From a checkpoint of a small transformer trained on Wikipedia: 5 heads of 32, 241M tokens.
MLP neurons of a small language model. Each row is named by its layer, matrix (gate and up: input weights) and neuron, and shows model dimensions 0-159. Each number is 500 + 25 x the weight over its row's rms, rounded and kept within 0 to 999. Numbers have three digits each. A neuron's up and down rows have the sign that makes its largest values positive.
After each neuron's rows, "fires on" lists the tokens most often at its 100 highest values on Wikipedia text that the model never trained on.

L2.gate371:451479492488508459520531483521505543489510480489499527448505452529520552486532508530477489487538540491481481502462511487446454545486515530517516507519473533525518542509491497472491482494499487522526476520488482519490485471526484536535519511527485478491467507483522540483486481528503496494492484460482484523571468467503511487471553524482501495493484538530541453514509472525492519543521491511450476477489502490496475510508497488548479486512472549510505483487499513527529475464483486
L2.up371:481480478522482469525490486524482478523508487478515491437544476495524513488510461521452458507518554479496481494521495525446509512492548483530533489504513525536521543473509496535491525456481472517538499514495501525507490529534511494491470515506455506534491505446519520466482543517491508528504507493488471534566460488485476505465540496481541489472477498511487504472540455494511520519488521496427491491523535504487504454507501467509511471511494522489506512514482523500522479456496491
fires on: "  ", " election", " votes", " Championships", " Cup", " split"

L11.gate259:472432532425507492544494492504514486518486465482446507468508506509473528468484522534565529541513491491507497475500529485507497488449513510514473519469500487452490523497492531494486487509460513492522500516527513541503528449500539499510504499556518489484548515523479528517519501485483529473508509505470494523472476507497474509435511530491528510507531471504578534483526529487528492488487469511523504525536539475524506511504498510507509489494531508517530536509495532496493472501489493
L11.up259:519493531487519497525500479473500452503499515494484474509471544494504503486529514489477513448464500563494504527500480485521532508456478506494508524539496451492534462517482510507556494481521515488470502531472485504500462481532536552480491499550522488522552513488539443510536522478525495466496483521543501505498524476511492495506507534492485468516535475463501462498509532482527470516507489519451503476518514490508525537525484483546466523473514507495472525474537470444524506497535476
fires on: "-", "1", "15", "3", "in"

L3.gate196:486495525478459499523517452523460493491514481541436559474533509499482503548516496510500536500546491509494529562514501547484498519472489461486496521474479490473510502526525518506509529515475499513579512528509511484527498505495504471504467501519490524482499432469490483484527493512538531481470514479512507491450519497489448476475467495492541494495524494472511501489505476497504503460519508490507533532512522479530534542540514486529491483448525503520500515491524481473510525453487498
L3.up196:471485511537486471510503425485469469517506482468498520522478502505532497533479474525495479453578512496515519513492514520502528472485507527504490518488489517476535478516552509519476495505499529486553540526469484492496518474548499487478468500503499507504481466511522504513479494532498528513480494533493506493490569460500473519466462464517508489473531487505528488500514498503513445459545511495460492496563560486489516521510500471504506516486514475518512522518531491494519476453449497
fires on: "-"

L2.gate348:532497495515470533531523507482483509538447480519499519499487509486501490488531515496496487495512476560472474509584494531553544528508474498503525540483475502540489481500537489497472504495509499473482506503477508501458493507492498488500525489530480508466497459503483508436531497495504489497428487545487514519494542452503482490453513456527528476496509474505489553501512517490510548533521526507523453526478503499512514520502467501526496482460457523458496515499477499482507504486444494
L2.up348:514509491522482524496517483523480500527453485522477530492514527506512510524543467497498514514507528506454463546532516523529534506479518493525509516478498479534497515453508482520469523448528483521493510497484506499473497530485486492522523503523457522487496491496488529472541501491529515499433512555521544509509524451438483485453549473494512458494490483495477551464521503521508527565483505502504516543486465515522515482492503493544503467472486524472520497497479546476499503478461523
fires on: " six", " Ib", " Winter", "mes", "=", "inc"

L11.gate260:521499449493484519501488459502502503540514476558486539481509496516496494497535516491521530503470498499520516487471500521535488498509543484526501540525473514468508503525506482500450461512504519476480456483486528449526505497493527520556526466517508486523511496493542534461538515437471482475492533549499493461503463542510470511500485498480539497500508520501535512511494449482506471487480473507445510522484486498518520507481490485475495502489488499563476533472474544469549476491471478
L11.up260:547478455513482497498512457515534480506504484516514525505509473471477510496491488478506492515498476488500516539474512510495499503506555523528510515515472526491533496546525511498424482475524544505489503485508538485540519509471488503563525490551496453527478514485562526458548530498458472510523517512479502470514472531532490523477500484487521508539552510516534511526495499491482484481507521495430524507445512469493521502497475458473487509504511481506490504470491524480533487493531475
fires on: "="

L11.gate186:502493453486461521533517524527530507514504503513482464505486469497505495460499471499493540543483507501523455481501505502482474500524532510550502517541478546477475490515509527480453535512508516485497516452516528478441522514510469471501506500491484483497510528483531477446512508510471478529519499499472497478535470505491490513533474505466542479495500502462490513490524507521511471526555527552478485491458480520530508531518478446502460498465485526521517448498532477473514484466449523
L11.up186:516498474524494484525458509486525507506529510474453498530506489479504519481483481499512534492489494537498499469512512496488515494502497502524499520556478540524471458456510512454437474531487501493467515499476543483546529484461467498494529506496486503546502505475508501483500497469480489500496492476477539516536540537554487513460523538472521488466530505530494465473511507483510507510539541507526461503440483480544483494473471463477453498488465533504496493513546525536470509484464517
fires on: "="

L5.gate288:541499482496466513508474500516492488550491518519505455506502502483510502489509444524478471500484483491517489481512473517513493505462549462497509509505517478551454501500533471442494489478542538529503468517522531484500480515463516505487529475523533492526484482520520522485531487404484497518491500496532534505480481505488504467504513458461532504497498511513542464435499499492473498543532462471465538500504460507508503459547532513527498483500488520491484492511496508487464526458511512
L5.up288:506515476503457515517462490516502493514519497496483466471485496534543508522500494482524513504437520570494505536440488454518502489507465506504501509497529482556506478499524469511476495506505457464483479502521495544536462507485496520520494473519498465525545477541545524458488485497506499495500502493474473569484493473542515552522502489545516525496484483492507460474506490527507546493522470505510438504507511499527495484528502497513474477517504509496522528446496492464528517503541479
fires on: " |", ":"

L8.gate6:453483508499512517559518449492486505525534507515550489514464503536502498488492482483513533524523537491507495500491512497522483501492498530461501459495491495506502568469463502484492484525480520544508489520506500528506487536473474502518516454505483465480531482539531502529572522478533523503476516548527502491497513531476509483473451511464514492478504490505503491516528493468524482525486464517519494568503499551513527488534469510492464545523476482507460520482459507478523509506550514
L8.up6:495493475540467529560499479496472514520503479510511455475474505477501533484554514498515480487490527537500502519549506474492507482498515524481486543499487551530504447473521455520470535537531478453479507523479513490496504453481498539477523497502534449549490490529517513491494513501484513481487473463458493482502522466479487517495501518495509537487535475500479469480487473536507497552491512481518453482464514470511529523475528464528483470497498476492492528533501508446490453480524499
fires on: ",", " (", " |"

L13.gate434:464528526496494473464505554494486503512518527495548483520527491517490482470504514501493481474496514489470486470445499486486472505477536476501489513513491505511497472503506555533496529516481529499471499474451490529530493486526491482516542462515451478499484478487499492505452462509523512540491521462489472491527489495479529513499505520491551515511502537544494491470503495488467536515552505495460499559548528498470524522483454488539499459525477470501503510540514476491554496484514436
L13.up434:495466525477504478510496478461439496479472498541479504506529451529526467531541485472520489443508499521502459480479516483503470459514527492546490435478500502466494518491485470518516532472509468537484502479482491523511439492524526488479514474527495481488479482511472488466522523516537499537497527525505488507518520543518496484514464529538520511472542516520487502503503515488471477456510496489504457540529520512545511489492541522509528491530485511494549527522452525514511500464524513
fires on: "  "

L5.gate247:522521493517482496467486468484515490517485488497499515482528493497507520495474489480503534525507514492524525521519513493491498476533548524513476489515478518511508477542515478487461530516508496522500451496470542479519515494504534492502517519544466476525468480458553525419510524462472486520514495500500483489510471505564520490533487468487568496496511507502528513503523510540516488489479496501472508514426503453502525526481474424492489472510516478534522536444487529502511478468492491
L5.up247:526501483502508467482486488481504487502476495478482509497492492483473501493522506490490519510466513484508524521509493464495513508534526516510472507504461508528539456535516480456458514500494458555490478478480523514505490521524513485515538506513480486502499513467520487441537525468473476531558493530534472476512452534569493499556486481494564494524542524506507515504504528546473487495514485499493504513463512476518551502491466497510466436512496487504513538452516508500482462445482503
fires on: "="

L6.gate158:545499477507547514455499533508542540500499494438550491493493507475466542498513527491535504502471473511482516495431502498472473533476507489519512501489479534493507531543522508531513516463527470499499481500508507452486506509495527479483537479536515483515518480491512493480479520474510516457563493513525486502537506485483505514465479530463533536481503526461512485451532480523463472506486442515524512474503461461463479497514497532510484517514507486538497479516493501466533493523500459
L6.up158:532458513489527472487461509455544491526504506477477483475477501511483487502479488505491504454486533526512460512472521487463535504497562501485511465481490507564487471522517469493525480501530493494470493495520528501461509522482521476498470468481540555507518486490523517457483502515482520465485496500505487475521458490554508499497528498501474485499468518531501486444526497508488472463487485503537470488506523503510504504460468497524490570474547534537508534499500531506540477518462549
fires on: ",", "19", " |", "="

L8.gate134:490494459417510490548518471505477481489508460539500472493506497511507463532520553456446458507466506461519522537488509492533450504443518492488520489497482541508509480513457503503513456518437521489503527530487511496478478531516488486509505512550498540485540498505476541488534487501504458484468473476518512504477509505511470500523479513521494489530489510507500499513530473474525483469524488525502532521532512479481520472463517517522489506502491476529456513497518456503472469506477482
L8.up134:507510473482495485517461450561504435491432478471495496489529473490553467533496498509500469504576510522521503532495518513514481500510525505503481490528527508525543458507512503479501472505498447552524515497481476497493487488528509475534496541492469506530531481506475491473509497537476435500514492473519529479554517491485504497484475470528464520506470509496491476503508503505512455533459520488455522519525534523497511478496507526508492550488536511503491501501497461499488533479487489
fires on: " •", " that", " no", "-", ":"

L2.gate4:511519471462493461498529467516517535510505523522503520512489509478485508527463486510496480466504515502490508504510487480455499524507486508469490485509513475500505516459483472495452501473544534506508467506507510485487485500550531463514481536547516528515464478449483505476554515459500515522508451533525493524546515507515508499494467549478528553518492475524522536500532467514476488530548520450457480476464464514511501518471478500499480515471470493523501520465480549465522508472495540
L2.up4:576502495452480499494521488513527482489509511522476544536503518509477466453479515471486530506513495501524509550497466430514451487470525493474493500507519507521487458483505539468488478489531469512527497471510419483493500462476474487537475535525507521488468493439492493472507505492505494510529496515505472505544530527519477524517496512497487505531500494534524507517485496495505450482483498493451492466510463551557507537508461505511514529515511485473484471486510483477511505511497499
fires on: ",", " |", ";", " In", "In", "="

L3.gate313:539484473526551515498504491513505514515501510482502522490543526483516539512479504494478522457512523489483517507529511495483525527484507528541521478523502495454489487493527507532461417501493515516490498514488518518484472515437497506489507517508505516451507501464506518476490508501493481519523494511490491491578484515516495465417489526430464495487493482517521482467495476475513513492475525515475521487463501510509500520426442525527511498512490544520479500474471543498503524488484490
L3.up313:516522500474487517466489465503516531509520529516514503458531501446489475460506485479437500511531530494525510509483480516504511512437500529512479504476525558503499487500488448512498517513520488513511472511458501458495504497517451541514497511529459469514520497457525520507499513483535518482529499518475448494548468510522510483467518494451529508475476483541493497486546457506510454473566513509477499504477502474492453523512493485455504500483497486494473487472462484525509522538524489
fires on: "="

L2.gate200:434501470520496472512530510484507458489532491492551473483501487429501508525496513486541476493524508493491507504548481557498538473478495519506491498499516491483518512475481507516505508500496506466510474534488482476463551500503499446509488529517433496542535485469522491501490535465498479523484494514526492483497497467533497483512488512557495475567465522516532509497520496494526494506540535527493484531468495497483486478470457478483490497493506486533553501470504506442555494505506496
L2.up200:487502503500487511487452465491484519494522515464492540522517511510514466482525494464481488511500498506459464521538513518520572475527505512539490549474473519519498503490533463539516518518524515521489505519507549516511517483473497547505493461452520487549492490495520492498470508485493467521474505472449479481508526441514528498498462496500513515505498489474508490490482502519482537556526524505483503498502461471490512519506531447509501499464510561495460443526542516499526515462476461
fires on: " film", "–", " play", " goals", " refer"

L5.gate383:497440507486507523503487493480506505504505507523493509517495499489496474495535506500460520444479553507487559489499449511556528478535508499474490504458477527511497493520539510551485467533497496526519489530521515482499519488517458516543508544495500517513512433467479548499508503445524485475458510481526472499522496495508498505460499509496514475491478520536559471479505471466514471484483505543529550482512493523523520502507505504489492501497433491481474516492479509544522533497534475
L5.up383:506538467489484506553492488536528530520524472473494526473540446545552474528482541509510491482522503511510488532512491538524492464490523521500503507525535468504491507495500502505447473482529481456512477491539525491502491523456487530518495467462484497511516463509486524508495452551480507433450501509493493555477500500495493551493495532447495513481507505475510454485518451515528512509497547528528494506474526462508533488523489532502500511473506543503474495496502511503478511481488492
fires on: "ly", ":", " =", " from", " as"

L4.gate305:450518495511485522519484495501507525518510504517486442490497484465529467465540480495505532480517508485487473484550527508493501477477555494484476495502491511491497494489565500471516511452454523527522491499523511515530510509487488517552475536504479498492542457457533543483523523522431451462466500506530475481518506521525535476486493518488498460492490492502508496481514485473482547535498504500507486472492502509539484503479524524511504453533500516470504524514527526484497503533581484
L4.up305:460506476505496513491479486528507504501513524525499501500545469434500488463520472501494503509495507460512486503516480515471501512489511501514481547526521510504523484499588474461490525493498505513474488479478491501533471483459487530565529516560458474485555517470534510498559539515474445501518489473555520489493510518534520475473501496467519483469505483504504482507534514512498529511526539461507487513498511457533495537508511496505502498498527550456489512496462530471499496510494514
fires on: " =", "s", "="

L8.gate141:506517462488486520482497523548535517492481492506473492508519513490491503508504490471541508531566478521508547504475521469524450538456529496562482502493523488509482474519504495499460485454534533493503455525486443497508512490499528490482511531539515498481518452468514514507502489496461490494476499531540470485470490489523537473516454507502511546506532497484520518471493486526520478483556467524491489484485481483529451520508497489523516477478506540499466477480540551464509507525529477
L8.up141:538501499511484486489527517512520508470490538511498493447514488459495456489503478478483503507477518485461491533474517478500507505458484543498484491453498550498501473482535455493511510523541555497500491547507452507521475523520455498561504515551507523482471517517492479482513492518507496462505498490534486470459472526536467517481431493483499502532501525482519495478495496562513495507482502491508485489492443504480474533467483436543517493473499493484509555492508514516514484479517485
fires on: "="